From a checkpoint of a small transformer trained on Wikipedia.
Architecture: untied embeddings, attention and MLP in parallel.
MLP neurons of a small language model. Each row is named by its layer, matrix (gate and up: input weights; down: output weights) and neuron, and shows model dimensions 16-79. Each number is 128 + 24 x the weight over its row's rms, rounded and kept within 0 to 255. A neuron's up and down rows have the sign that makes its largest values positive.
Before each neuron's rows, "fires on" lists the tokens most often at its 100 highest values on Wikipedia text that the model never trained on; "fires after" lists the tokens most often just before its 100 highest values on Wikipedia text that the model never trained on.

fires on: " ", ".", " L"
fires after: " |", "|"
L9.gate440 [156 123 112 120 100 126 144  86 111 126 114 179 101 124 125 151 132  51 106 154 157  90 162  91 156  92 146 138 134 125 123 125 128 140 122 146 111 118 150 100  98 149 143  81 122 118 125 121 143 135  96 155 118 194  89 121 111 120 139 146 120  96  74 166]
L9.up440 [102 157 138 149 133 161 169 171 118  84 135 130 114 120 177 112 117 136  60 125 124 170  96 138 149 128 130 138 114 115 120 151  99 173 135  70 115 161 146 128 105 101 112 101 130 124 140 125 118 166 134 150 113 175 144 117 152 160  95 162 149 132 152 140]
L9.down440 [118 112 146 131 128 159 130 150  94 106 130 102 140 117 187  93  99  97 138  97 111 155 123  77  90 126 141 161 111  88 109 162 132 140 134 160  90 139 142 149 154 120 131  97 111 155 121 131 107 142 125 145 130 106 108 102  93 143 149 154 147 109 108 120]

fires on: "|", " |", "-", "–"
fires after: "\n", "|"
L13.gate526 [148 141 105  96 151 104  62 111 139 101  83 145 117 113 103 118 155 119  76 108 173 136 134 132 155 103 173 150 108  79 113 144 116 135 156 162 103  67  94  99 107 182 143 133 103 117 119 101 115 129 150 124 171 112 107 162 111 147 131 124  98  88 124 129]
L13.up526 [129 148 126 125 170 146  90 114  96 152 119 131 134 115 108 137  98 100 133 106 125 148 157 119 104  75  85 135 137 151 133 109 107 113 131 118 167 112 100 132 149  95 122 104 149 116 116 101 171 111 140  94 142 129  88 163 117 122 111 107 105 114 124 142]
L13.down526 [155  87 102 104 107  95 138 126  73 105 173  99 128 131 134 124 117 123 101 175 116 129  91 108 148  96 103 148  87 133 155  95 147 106 133 110 104 140 105 112 139 140  79 162 124 135 130 181 114 153 137 147 125  52 148 153 142 110 113 188 139 103 149 174]

fires on: ":", ".", "°", "′"
fires after: " 4", " 2", " 3", " 5", " 116"
L13.gate84 [159 150 139 135 115 124 120 109 199 136 152 127 123 137 124 122 154 120 137 124 129 152 115 119 115 102 168 116 136 110 138 149 122 122 132 117 113 135 146 133 131 175 155 154 100 146 150 150 115 110 123  86  91 151  87 120 115 137  96 176 115 103 117 141]
L13.up84 [160 138 149 116 150 150 146 126 139 166 154 137 149 143 109 145 125 121 139 130 153 147 147 154  72 159  91  69 153 145 101 139 131 146 161 136 111 126 133 140 133 113 126 152 107 116 134 109 139  99 167 100 104 118  80 141 174 120 121 133 110 181 128 157]
L13.down84 [128 106 100 145 166 126 125 162  95 115 113 146 171  98 117 162 147 143 139 133 109 101 134 100 174 150 138 135 101 130 132 117 126 149 127 162 105  95 105 119 136 124 115 146  98 134 147 126 163 144 152 152 115 131 145 148 148  87  93 132 117 118 159 124]

fires on: "present", "s", "in", "re", "to", "0"
fires after: "-", " (", "–", "/", "\n", "("
L4.gate170 [164 155 149 144  95 107 103  83 106 110 121 155 129  97 131 148 142  98 116 126 124 106 112 119 119 109 170 186 158 100 125 135 134 123 121 142 127 157  95 148 129 155 152 150  96 187 171 151 126 171 128  87 122 144 128 153 125 145 125 152 135 128 111 133]
L4.up170 [107 117 120 124 151 114 120 122 108 136  94 119 110 142 140 110 122 120 118 102 110 118 136 122 134 130 137  96 127 114 122 124 168 151 146  92 157 147 100 115  79 144  99 129 118 106  97 117 163 113  83 157 158 119 137 141 154 111  90 143 140 108 100  97]
L4.down170 [159 124 115 137 124 154 137 147 138 153 109 163 101 105 149 100 131 140  84 158 111 123 162 171 105 133  65 118 140 131 140 101  82 101 128 117 101 140 103 134 142 123 119 100 130 118 134 134 112 123 130 147 134 139 115 132 159 127 126  98  73 125 118 108]

fires on: " |", "\n", ":", "–"
fires after: " |", " —", " ", " 4", " 1"
L9.gate657 [ 98 152 136 110 149 147 161 113 105 144 200 124 162 105 126 130 139 105 167 117  83 153 140 120 154 118 176 124 161 106 129 111  62 145 157 131 134 117 138 108 135 123 114 135 116 148 180 141 134 160 153 132 160 140 110 130 150 144 163 147 115 102 151 132]
L9.up657 [ 88 140 124 123 163 158  84 127 144 119 175 136 151 122 121 140  92 147 119 121 140 120 121 120 111 147 123 134 148 131 112 158 134 157 159 159 129 143 136 129 109 120 142 123  96 138 104 124  91 148 155 143 161 137 104 120 118 139 167 156  98 132 124 120]
L9.down657 [114 169 166  96  83 134 131 121 129 150 100 153 107 130 170 120  89 109 144 144 167 138 145  96 144 138  96 119 110 107 130 129 201  79 124 139 143 114 122 126 149 154 157 135 104 149 127 129 127 143 117 119 138 120 108 135 147 146 141 134 116  65 104 160]

fires on: "==", "===", " Total", " winning"
fires after: "\n", "|", "==", ","
L3.gate449 [127 143  99 159 136 114 142 129 135 123 132 128  91 155 141 122 132 118 120 121 118 108 118 115 138 107 140 106 165 107 129 114 125 171 132 125  90 137 109 145 140 140 157 171 171 139 138 189 156 190 112 173 159 137 156  89 108 129 128 139 172 122 119 108]
L3.up449 [125 133 121 168 155  75 104 134 184 115 120 127 107 105 131 117 138 135 159  95 119 126 110 141 146  77  87 131 153 132 136 105 124 118 131 148 131 171 113 146 130 152 123 124 112  91 147 157 120 121 150 170 168 108 128  98 115 133 113 128 168 152 144 111]
L3.down449 [ 96 116 154 125 151 163 101 141 158 165 152 103 126  98 128 124 124 135 121 146 134  76 132 178 115 102 122 112  73 148 161 140 118 106 115 134 127 123 115 104 143  83 138 122 108 110 111 117 110 119 150 162 152 101 116 133 117 141  96 113 170 162 153  75]

fires on: " Votes", " Year", ")", " Date", ".", " Title"
fires after: " |", "|", "s", " 1"
L11.gate154 [141 131 159 131 141  91 173 159 133 129  97 122 117 153 136 118 138  57 134 142 134 122 121 103 112 101 150 134 188 152 139 116 103 146 119  97 109 113 163 111 140 132 109 141 146 120 135 127 166 143 103 100 158 134 114 131 136 139 144 119 131 126 160 101]
L11.up154 [121 155 122 101 137  99 157 122 164 138 104 157  94 164 108 136 103 117 165 108 183 151 127  91 116 134 144 160 120 164 128 158 104 150 144  94 133  98  82 158 139  92 111 120 151 101 149 127 127 110 178 150 141 124  91 175 134 143 144 141 125 120 167 132]
L11.down154 [159 135 124 135 133 131 109 132 189 117 159  64 125 115 140 121 123 205 180  80 142 147  99 160 133 140 120 139 126 101 125 106 103 187  96 134  98 113 105 122 145  99 132 142 125 128 151 132 126  78 137 154 138 136 133 152 158  92 145 174 133 130 132 122]

fires on: " |", " 0"
fires after: " |", " 4", " 0", " 3"
L9.gate661 [133 102 151 126 168 124 116 124 126 119 111 129 119  92 118 150 129  99 121 142 163 148 155 146 133 161 117 131 150 137 161  91 127 100 131 119 157 147 141 142 105  79 156  94 102  66 126 109 103 165 134  87 106 113 173 134 109 138 128 136 111 127 122 113]
L9.up661 [115 134 104 128 137 104 103 142 178  97 169 113 111 142 140 138 133 116 138 136 160 104 151 112 143 166 131  98  93 153 138  94 141 106 127 128 155 127 114 119 161 153 125 108 126 147  93 139 108 125 106  71 126  80 128 142 111 159 145 119 142 111 143 127]
L9.down661 [119 183 128 146 149 117  86 137 107 154 109 142 111 131 145 136 139 112 130 121 125 124 166 131 130  90 115 168 132  80  91 153 131  97 132 119 108 123 156 112 146 164 114 144 126 132 157 131 117 128  93 153 122 126  94 107 153 106 131  87 142 141 120 121]

fires on: "|", "_{", " Sam", " 16", " |"
fires after: "\n", ",", "|", " c"
L12.gate96 [ 90 135 162  91 117 159 139 159 128 147 139 166 150 143  79 115  89 115 124 111 106 113 125 106  88 128  96 175 125 138 134 139 138 151  90 153  83 114 177 180  99  90 117  90 139 158 115 134 147 102 155 132 143 169 179 137 116 131 126 151 154 120 102 110]
L12.up96 [151 153 142 118 109  93 141 140 110 125 125 134  96 126 113 207 150 152  85 150 116 135 104 126 109 128 139 132 143 164  87 121 115 124 109 129 106 128 157 109 130 130 165  97 131 106 157 139 153 129 140 117 133 108 116 163 135 108 107 121 129 116 110  98]
L12.down96 [113  91 110  71  77 145 109 116 142 105 153 126 113 141 132 147 114 113 123 121 107 146  99 157 117 106 124 127 110 121 114 118  83 123 186 153 155  91 154 117 155  89 114 145 111 115 151 129 125 129 133 140 115 169 121 138 150 102 144 164 140 133 110 130]

fires on: ",", " |", "\n", "–"
fires after: " =", " ", "%", "s"
L12.gate473 [112 107  94 115 170 122 130 152 117 157 181 170 141 125 146 137 137  99 159 156 129 112 120 106 149  99 160 145 173 108 142 148 136 104 130 140 155 137  87 141 156 128 123 118 120 115 140  76 145 108 127  86 129 149 161 120  89 172 134 157 131 111  94 129]
L12.up473 [ 95 126 127 137 142 161 121 118  99 101 156  76 114 123 113 134 129 119 149 137 108 113  85 116  98  94 119 115 165 154 139 134  92 117 125 125 122 143 110 143 138 106 129 124 118 134 164 124 146  81 115 164 124 127  87 150 132 175 127 136 138 102 118  98]
L12.down473 [157 135 155  64 104 140 108 105 147 136 174 111 114  83 113 110 108 143 164 127 161 125 118 117 186 128 139 130 106 157 150 150 138  91 136 117 143 114 101 151 163 156 155 124 126 138 129 141 174 116 139 153 157 138 145 126 115 127 132 126 108 138 115 143]

fires on: "A", " a", " A", "S"
fires after: "\n", ".", " \"", " (", " recorded"
L10.gate719 [ 89 147 147 104 107 147 136 115 139 111 174 150 129  90 123 172 137 146 132 174 125 102 139 119 141 123 145  83 131  97 127 116 108 125 138 111 103 112 177 131 106 109 104 163  99 139 122 104 114 130 131  95 132 134 146 110 137 143 151 140 131  94 145 133]
L10.up719 [132 114 124 120 120 147  99 116  96 163 129 157 106 189  98 164 102 131 137 143 147 108 170 131 126  86 130 112 134 110  85 140 104 104  91 143 138 158 120 138 114 109 110 147 131 124 149  88 140 180 127  92 130 123 117 100 101 151 135 147  97 125 133 119]
L10.down719 [116 107 153  83 121 112 112 102 137 152 112 115 140  91  97 134 105 216 146 144 106 148 141 124 150 126 136 123 118 151 129 140  97 158 105 131 126 108 107 149 147 143 117 139 132 108 126 125 127 132 114 165 164 102 154 158 150 121 139 148 152 152  87  95]

fires on: "g", "T", " sh", "Th", " •", "Y"
fires after: "\n", " (", ".", "-", " \""
L3.gate489 [145 167 138 103 123 128 157 143 129 148 140 127 133 100 127 172  82 147 161  98 148 123  77  96 114 125 147 169 120 101 108 186  99  94 149 133 114 153 109  63  87 104 132 141 134 148 186 146 167 183 118 120 110 140 118 135 113 134 120 116 150  99 178  86]
L3.up489 [132 115 116 146 128 117 117 157 132 106 121 106 146 106 164 169 142 132 147 130 135 108 121 110 167 142 183  98  69 141  86 179 155 161  81 124 158 106  81 132 106 161 105 134 169 174 158 147 117 130 145 101 139 129 121 145 112 150 121  98  95 147 172 134]
L3.down489 [114 111 126 134 174 106 139 120 113 122 111 130 163 145 108 119 106 132 116 160 132 142 175 107 143 121 121 108 138 175 123 130 156 135  84 142 145 139 165 108 134 135 136 143 110 108 102 117 118 122 159 140 200 125 143 110 170 120 111 122 137 127 139 171]

fires on: "F", "A", "–", "ent", " ×"
fires after: " \"", " (", " 0", " S", " Z", " T"
L4.gate507 [121 139 132 108 132  97 114 139 108 160 171 145 143 179 113 160 118  95 125  97 182 113 131 107 142 106 134 104 165 134 139 169 125 120 142 117 152 126  77 129 124 133 130 155 124 127 117 155 115 185 102 100 125 136 124 127 108 141 121 120 138 118 131 147]
L4.up507 [140 113 147 151 149  94 139 175 177 148 104 123 126 140 183 155 149 116 163 114 127 127 153 107 142 181 132 115 104 143 106 139 113 139 127 152 129 133 174 145 140 114 109 115 113 153 121 132 149 148 108 160 147 130  78 150 153  98 116 101 127 107 146 133]
L4.down507 [122 141 157 143 152 138 102 126 126 153  72 108 149 103 116 120 125 141 131 135 114 122 163 115 152 146 104 171 160 137 132 170 142 120 138 150  96 134 115 116 119  75  52 126 165 137 135 111 117  93  88 104 143 143 110 121 123 109 130 165 109 149  95 135]

fires on: ":", " out"
fires after: " 3", " 4", " 5", " 2", " 6", " 7"
L6.gate710 [143 162 147 126 123 126 116 112 136 147 162 165 106 119 105 172 104 122  79  96 141 161  84  96 131 123 148 161 145  94 107 147  88 143 165 115 119  84 164 135 104 134 144 186 121 154 118 140 103 136 148 123 139 173 147 135 129 173 129 114 121 126 172 136]
L6.up710 [183  87 141  91 123 123 115 114 134 127 148 148 116 140 113 102 137 116 108 158  99 148 101 150 105 171 113 117  73 130 143 148 115 136 136 161 143 114 111 139 141 111 152 108 138 104 139 117 124 126 141 166 105 154 125 138 144 125 117 141 151 121 116 156]
L6.down710 [151 136 113 127 137 120  58 100  98 177 141 116  78  86 107 170 144 126 108 132  79 165 157  76 137 157 150 135 142 111 122 129 122 163 125 138 166 130 140 115  93 145 149 136 162 129 156  61 136 107 172 120 118 167 131 160 122 135 162 133 119 141 105 150]

fires on: " "
fires after: " |", "|"
L10.gate362 [146 164 104 128  96  99 125 180  81 131 110 174  80  91 130 161 137  97  90 170 116 124  71 109 138 123 125 131 111  83 140 101 145  94  91 141  91 132 139 117 120 133 120  99 104 103  96  95 172 120 105 108 112 141 180 172 131 179  90 161 143 118  79 145]
L10.up362 [101 144 125 139 141 130 188 154 150 115 145 139 129 124 148 167 122 128 145  98  92  66 137 104  79 122 111 107 129 116 113 132 132 203 117  95 142 139 171 136 148 100 132 135 113  83 103 149 103  93 119 151 125 139  80 122 153 132 105 107 121 149  91 103]
L10.down362 [190 156 150 156  87 102 106 148  92 134 140 145 124 118 160 151 110 154 101 146 154 128  92 102 156 149 113 134 115 135 131 122 128 109 136 119 126 147 137 150  91 130 115 135 114 131 103 142 102 123  88 119  96 150 143 135 127 157  91 150 120 131 103 163]

fires on: "\n", " |", " —", "–", " "
fires after: " |", "–", " —"
L9.gate29 [117  96 104  99 132 151 112 136 140 153 169 140 160 118 114 127 125  95 134 159 139 145 134  95 183 165 159 122 147 146 108  95  46 115 156 117 138 128 107 123 105  98  99 122 134 129 117 150 146 173 141  97 153 155 130 119 115 123 151 118 125 106 125 111]
L9.up29 [140 170  94 122 124 136  98  98 110 110  94 108 129 101 106 142 129 146 165 152 120 102 120 125 142 117 155 132  99  79 103  80 113 107 147 140 118 144 135 115 100 158 103  93 100 183 172 105 142 136  89 149 146 135  93 122 109  96 162 179 164 121 124 132]
L9.down29 [ 74 102 128 135 109 119 127 133  79 152  91 122 133 121 151 102 146 133 129 129 129 116 135 109 150 152  96 132 112 122 118 138 188  93 146 133 150 129 157 108 164 155 144 152  91 159 123 102 123 133  79 123 123 125 111 126 140 136 153 108  99 116 139 172]

fires on: " Party", " Candidate", " Year", ".", " Team"
fires after: "|", " |", " No"
L10.gate634 [ 99 101 159 116  83 108 126 160 168 146 133 145  88 124 146 124 125 130  75 100 106 146 119  85 103 110 139  90 151 138 131 111  98 100  91 141 108 128 105 117 112 141 143  93 127  59 132 130 110 173 126 122  90 146 107  98 145 142 139 134 151 113 131 117]
L10.up634 [140 135 121 141 119 101 128 123 106 106 147 153 144 149 143 124  99 139 131 100 124 141  96 122 173 139 176 149 133 155 144 143 194 154 103 135 156  77 101 118  85 116 107 130 142 124 155 173 163 102 131 159  89 153 128 159 160 187  75 115 171 176 132 148]
L10.down634 [148 167 162 139 118 124 142 166  94 151  79  91 112 125 143 105  81 126 137 122 109 132  84 127  80 153 122 111 120  77 131 125 138  88 116 132 117 143  82 128 152  94 164 127 118 165 167 140 157  98 153 142 130 110 129 101 148 117 132 165 141 128 159 114]

fires on: " —", " (", " |", " at"
fires after: " |", " /", " —", ":"
L4.gate761 [103 165 115 146  82 116 110 132 166 155 137 166 114  92 110 134 116 131 130 118 125 128  80 100 126 127 143  92 163 118 108 147  96 101 160 140 156 123 105 152 145 122 131 119 109 147 135 136 114 112 180 105 154 120 143 106 115 115 141 141 176 127  95 128]
L4.up761 [140 138 109 119 125 127 135  98 124 123 126 158 158 113 129 179 105 143 119  91 105 123 119 115  94 123 147 140 104 148 126 165 111 158 137 121 117 135 106 110 127 153 145  96 118 195 160 106  94 138 158 116 153 114 101 126 152 126 115 105 124  89 121 181]
L4.down761 [126  65 161 162 123 138 107 138 105  96 140  52 173 130  98 133 149 125 133 126 146 145 136 165 124 128 153 159  86 137 109 130 139 106  96 138 144 164 155 126 118 117 140 154 121 121  74 100 115 148 120 152 170 134 146 136 139 117  97 102 149 143 101 147]

fires on: " ", " Year", " are", " |"
fires after: " |", "|", " Pos"
L9.gate313 [155 103 112 156 130 138 173  97 102 114 101 162 134 123 136 134 107  99  96 158 109 134 133 106 126 127 114 112 135 106 125 174 136 120 107 105 108 146 151 138 128 138 100 147 157 126  92 153 146 115 160 156  83 168 149 156 122 122 152 106 127 101  60 116]
L9.up313 [148 149 159  95 108 117 128 158 149 109 144 130 140 135 101 159 154 165 153 113 131 123 129 170 148 121 129 127  75 116 118 114 111 171 126 137 105 110 116 128 139  98 108  86 122  99 190 155 181 121 128 100 157 140 112  98 103 131 109 143 175 133 172 150]
L9.down313 [138 125 158 148 121 131 110 140  89 153 125  75 103 118 120 131 142  57  98 136 160 135 104 102 138 128 113 149 131 147 135 124 133 121 118 135  75 160 130 138 179 154  99 115 108 137 118 110 110  92 126 112 139 171 144 165 105 123 112 166 120 102 102 101]

fires on: " time", " year", " sister", " title", " years", " role"
fires after: " the", " his", " a", " The"
L4.gate8 [169 126  93  74  78  99 155 137 107 103 140 118 171  99 128 101 163 157 141 155 151 119 115 158 114  95 156  78 144 131 113 132 148 153 112 122 111  84 125 110 122 155 158 133 148 146 138 122 106 155 129 141 127 107 118 144  98 107 129 118 114 137 135 106]
L4.up8 [134 123 149  78 110 105 128 129  92 122 133  85 110 100 173 140  95 126 147 147 116 103 131 120 114 140 137  96  97 113  95  72 156 148  77 131 134 141 123 120 138 143 115 146 126  99 152 138 165 134 152 155 123 128  87 161 133 116 128 100 132 148 129 152]
L4.down8 [112 176 168 135 158 116 148 126 123 133 128 194 127 103 124 128 107 105 101 144 175 126 142 140  92 107 139 111 147 150 110 162 105 115 119 144 152 120 138 111  97 126 103 136 113 160  95 164 126 122 101 137 120 104 118 131 128 121  96 151 146 152  94 146]

fires on: "-", "\n", "|", " |", " –"
fires after: "\n", " |", " medal", " place"
L11.gate698 [108 150 135 105 118 130 151 157 113  97 128 123 119 141  96 143 136  98 112 134 132 122 107  97 125  75 123 154 140 121 112 111 101 128 149 160 121  57  95 131 106 130 139 110 139 139 133 138  97 136 136 163 131 116 151 120 116 169 163 127 173 116 152 158]
L11.up698 [111 144 122 160 121 102 142 156 101 129 120 139 125 130 118 114  99 146 131 172 121 117 121  83 101  71 114 128 139 165 160 115 128 112 125 152 187 107 112 110 115 120 109 126 157 123 146 118 130  97 166 135 131  71 128 126 123 116  96  83 136 170 148 151]
L11.down698 [107 132 116 110 101 133 119 100 114  73 102 122 166 145 118 147 121 135 151 131 138 100 121 163 168 151 125 114  53 117 127 152 163  83 117 157 154  98 158  85 152 122 126 148 106 125 116 129 124  62 167 112 104 109 128 137 147 148  82 125 124 120 128 112]

fires on: ":", "°", "′"
fires after: " 3", " 4", " 2", " 5", " 6"
L13.gate337 [163 142 163 105 112 137 132 150 135 113 150 114 118 124 158 122 133  90 147 156 102  88 120 110 134 106 168 156 151 142 117 121 151 135 167 148 157 126 151 108  89 148 121 203  98 107 136 151 120 114 118  92 122 145 113 135 139  89 157 103 144 104 167 103]
L13.up337 [147 109 121 131  94 143 104 171 109 100 128 118 169 121 172 176 153 111 139 133 135 157 143 112 125 120 137 105 120 133  80 154 131 139 131  77 110 143 156 111 140 143  96 137 107 123 120 120 166 134 105 161 103 125 111 148 155 134 100 146 135 122 203 149]
L13.down337 [155 136 126 129 112 105 119 112  97 118 128 141 103 120 136 143 110 156 132 185  97 110 126 139 155 150 135 104 101 173 141 127 116 154 134  99 116 153 109  96 139 151 145 126  96 108 110 105 107 139 140 152 121 192  92 128 154 150  95 106 107 119 106 134]

fires on: " |", "\n", " −", " LA"
fires after: " ", " |", "\n", " 1", " −"
L8.gate748 [ 93 137 109 104 111 103  83 115  83 101 108 136 121 123  78 141 125 121 159 127 137 156 118 117 148 116 135 162 133  94 119 123 174 127 112 135  86 141  98 137 135 139 183 142 119 160 134 155 145 132 175 139 121  90 134 122 110 173 100 118 120 136 156 143]
L8.up748 [105 149 155 172 110  85 123 120 129 174 122 119 153  75 166 115 102 108 118 125 119 178 174 133 123 120 111 131 153 135 119 164 103 106 113 140 135 107  93 166 131 118  69  88 149 172 136 118 122 126 135 148 119 113 132 147  54 121 129 141 180 145 111 128]
L8.down748 [120 113 128 121 113 123 142 124 111 161 126 126 164 126 149 139 161 104 133 115 111 111 136 154 128  94 152 154 129  88  91 152 121 103 131 139 113 152 155 110 108 124 126 123 109  53 106 142 114 168 172 138 143 111 182 113  85 152 143 121 105 184 121  92]

fires on: "S", "g", "D", "C"
fires after: "."
L10.gate619 [103 182 104 127 108 176 117 131 156 109 148 119  97 122  95 174  96 161 128 113 131 104 129 129 123 153 118 112 116  94 136  92 118 136 153 114 152 110 131  84 144 118  98 188 158 148 206 107 157 126 108 115 100 112 107 132 107 136  77  84 131 120 143 121]
L10.up619 [132 102 106 113 128 180  83 158 140 136 143 126 102 101 146 137 131 106 143 128 136 148 148 113 135 164 146 132 110 131  89 103 110 149 140 107 141 132 138 101  95 165 142 167 150 145 129 112 134 156 146  98  76 102 124  78 120 128 127 101 105  88 131 121]
L10.down619 [142 138 131 128 115 171 165 137  91 115 122 105 121 144  90 133 109 136 150  93 118 141 105 149 168 162 144 137 145 165 133  93 115 126  96 147 180 118 113 159 156 139 117 132  92 127  90  81  97 207  93 121 100 127 152 124 111 102 110 113 164 159  94 126]

fires on: "s", "b", "c", "t", "j"
fires after: " (", "-", "(", " \""
L3.gate585 [134 132 124 115 115 146 119 123 136 125 130 145 140 123 113 161  88 120 125 102 135 152  98 132 140 116 145 148 123 143  95 138 102 123 135 133 138 114 102 109 122 112 136 150 110 142 194 178 136 120 149 115 145 122 103 100 105 180 109 156 158  93 122 123]
L3.up585 [103 105  90 128 103 134  95 106 174 116 112 123 140 126 157 196 123 151 137 132 120  91 105 186 167 161 109 141 146  82 136 128 152 142 113 161 120 148  97 158 134 160 134 153  99 138  87 114 179 122 106 169 160 113 113 195 137 133 111 133 118  96 153 141]
L3.down585 [ 99 108 158 152 137 134 148 130 146 151 108 207 120  79 151 110 155 109 124 111 161 137 110  98 148  78 108  96  88 117  84 134 122 118  82 137 178 137 110 123 132 133 137 130 133 146 141 126 105 147 133 117 133 156 110 146  86 150 140 111 104 186 138 113]

fires on: "5", "9", "4", "1", "8", "3"
fires after: ".", " Mah"
L6.gate513 [139 141 106 124 146 155 114 136 132 145 153 138 134 121 135 108 122 111  75 130 144  61 116 129 132 137 144 125 130 125  91 135 105  83 119 156 142 142 108 112 128 147 133 145 133 117 155 110 117 131 132 103 125 136 162  97 119 104 124 145 125  97 106  98]
L6.up513 [103 142  98 109 133 134  97 172 140  98 127 111 140 133 169  83  98 133 136 136 110  95 167 139 110 120 137 113 124 106 117 146 142 142 109 152 168 150 147  97 157 132 128  86 111 149 151 114  71  99 147 115 114 130 142 121 145 111 134 116 132 134 156  90]
L6.down513 [141 143 120 109 174  94 163 156 111 119 119 133 116  99 116 109 125  96 106  95 146 113 143 122  86  71 140 108 112 100  99 130 165 138 140 124 174 160 107 141 100  95 118 135 125 134 108 126 112  86 139 140 126 114  94 111 110 157  81 159 116  92 157 117]

fires on: ":", "l"
fires after: " 3", " 4", " 2", " code", " 5", " 6"
L4.gate120 [132 140 136 153  93 110 141 121 144 127 150 119 129 127 156 179 143 129  85 104 164 178  90 113  92 129 161 135 126 128 146 150 111 149 136  97  72 132 135  95 139 114 126 173  86 111 130 152 167 116 105 106 147  95 109 165 139 107 107 124 119 114 106 125]
L4.up120 [179 110 134 128  80 110 126 127  97 103 123 140 126 135 155 103 162 135 110 132 147 132 152 116 102 134 133 110  75 140 130 134  96 109 195 152 123 174 105 150  92 109  85 107 125 158 114  95 120 108 121 110 148  99 114 162 179  96 117 137 128  81 110 121]
L4.down120 [ 88 139 139 177 114 169 130 110 119 126 132 129 109 131  97 105 127 156 110 130 103 114 172 166 126 164 159 104 111 100 146 111 108 126 144 136 151  87 110  94 132 132  98 125 103 150 130 138 144  89 156  82 122 112 150 133 129 150 112 147 112 141 106 164]

fires on: "\n", "==", "==="
fires after: "==", ".", ")", " ==", " in"
L13.gate24 [122 151 137 145 141 185 137 130 109 141 149 135 111 152 111 141 159 141 133 141 122 160  86 112 126 122 164 142 123  48 110 145 104  97  93  91 123 117 130 130 136 112 124 158 103 142 137 123 153 140 132 118 104 133 125 102  84 113 128 157 141 117 139 115]
L13.up24 [142 142 103  95 140 166 109 179 130 138 167 110 147 124  87 113 217 120 121 123 115 156 135  88 155 129  56 172 136 138 117  84 129 169 107 111 140 115 140 148 113 152 140 126 133 110 159 134 145 132 161 119 103 110 138 114 130 141  98 125 126 120 156 183]
L13.down24 [ 85 108 119  82 128 125 114 128 113 125 142 136 157 121  82 104 126 121 182 116 166 116 146 132 146 134 104 131  66 125 157 138 108  98 140 136 128 128 164 130 123  87 127 102  92 153 118  93  95 120 137 138 180 170 171 111 111 157 137 108  95 138 100 102]

fires on: " |", "8", "9", "5"
fires after: ".", " ", " (", ")", "-"
L8.gate764 [142 170 151 113 102 135 138 141 123 112  91 149 131 139  93 143 116 118 114  78 153 131 104 112 107 114 144 115 143  95 114 183 125 139 138 154  95 151 132  78 120 158 162 169 148 167 135 102 119 156 156  92 108 112 107 129 108 104 141 141 149 127 138  89]
L8.up764 [145  85 122  75 126 118 159 176 107 126 118 137 133 116 159 142 117  98 130 134 159 153 126  88 129 149 126 122 133 119 123 137 127 179 140 150 168 168 124 146 144 163 139  62 116  98 123 131 158  70 127 139 106 107 119 149 123 168 160 105  93 133 119 122]
L8.down764 [133 150 138 103 132 109 106 128 104 141  92 187 112 156 118 141 126 115 160 162 121 123 146 110 121 129 133 122 142 137 139 150 125 101 140 146 107 109 130 110 148  78  87 126 146  80  76  93 140  92 134 155 142 197  84 118 136 176 142 139 112 169 146 141]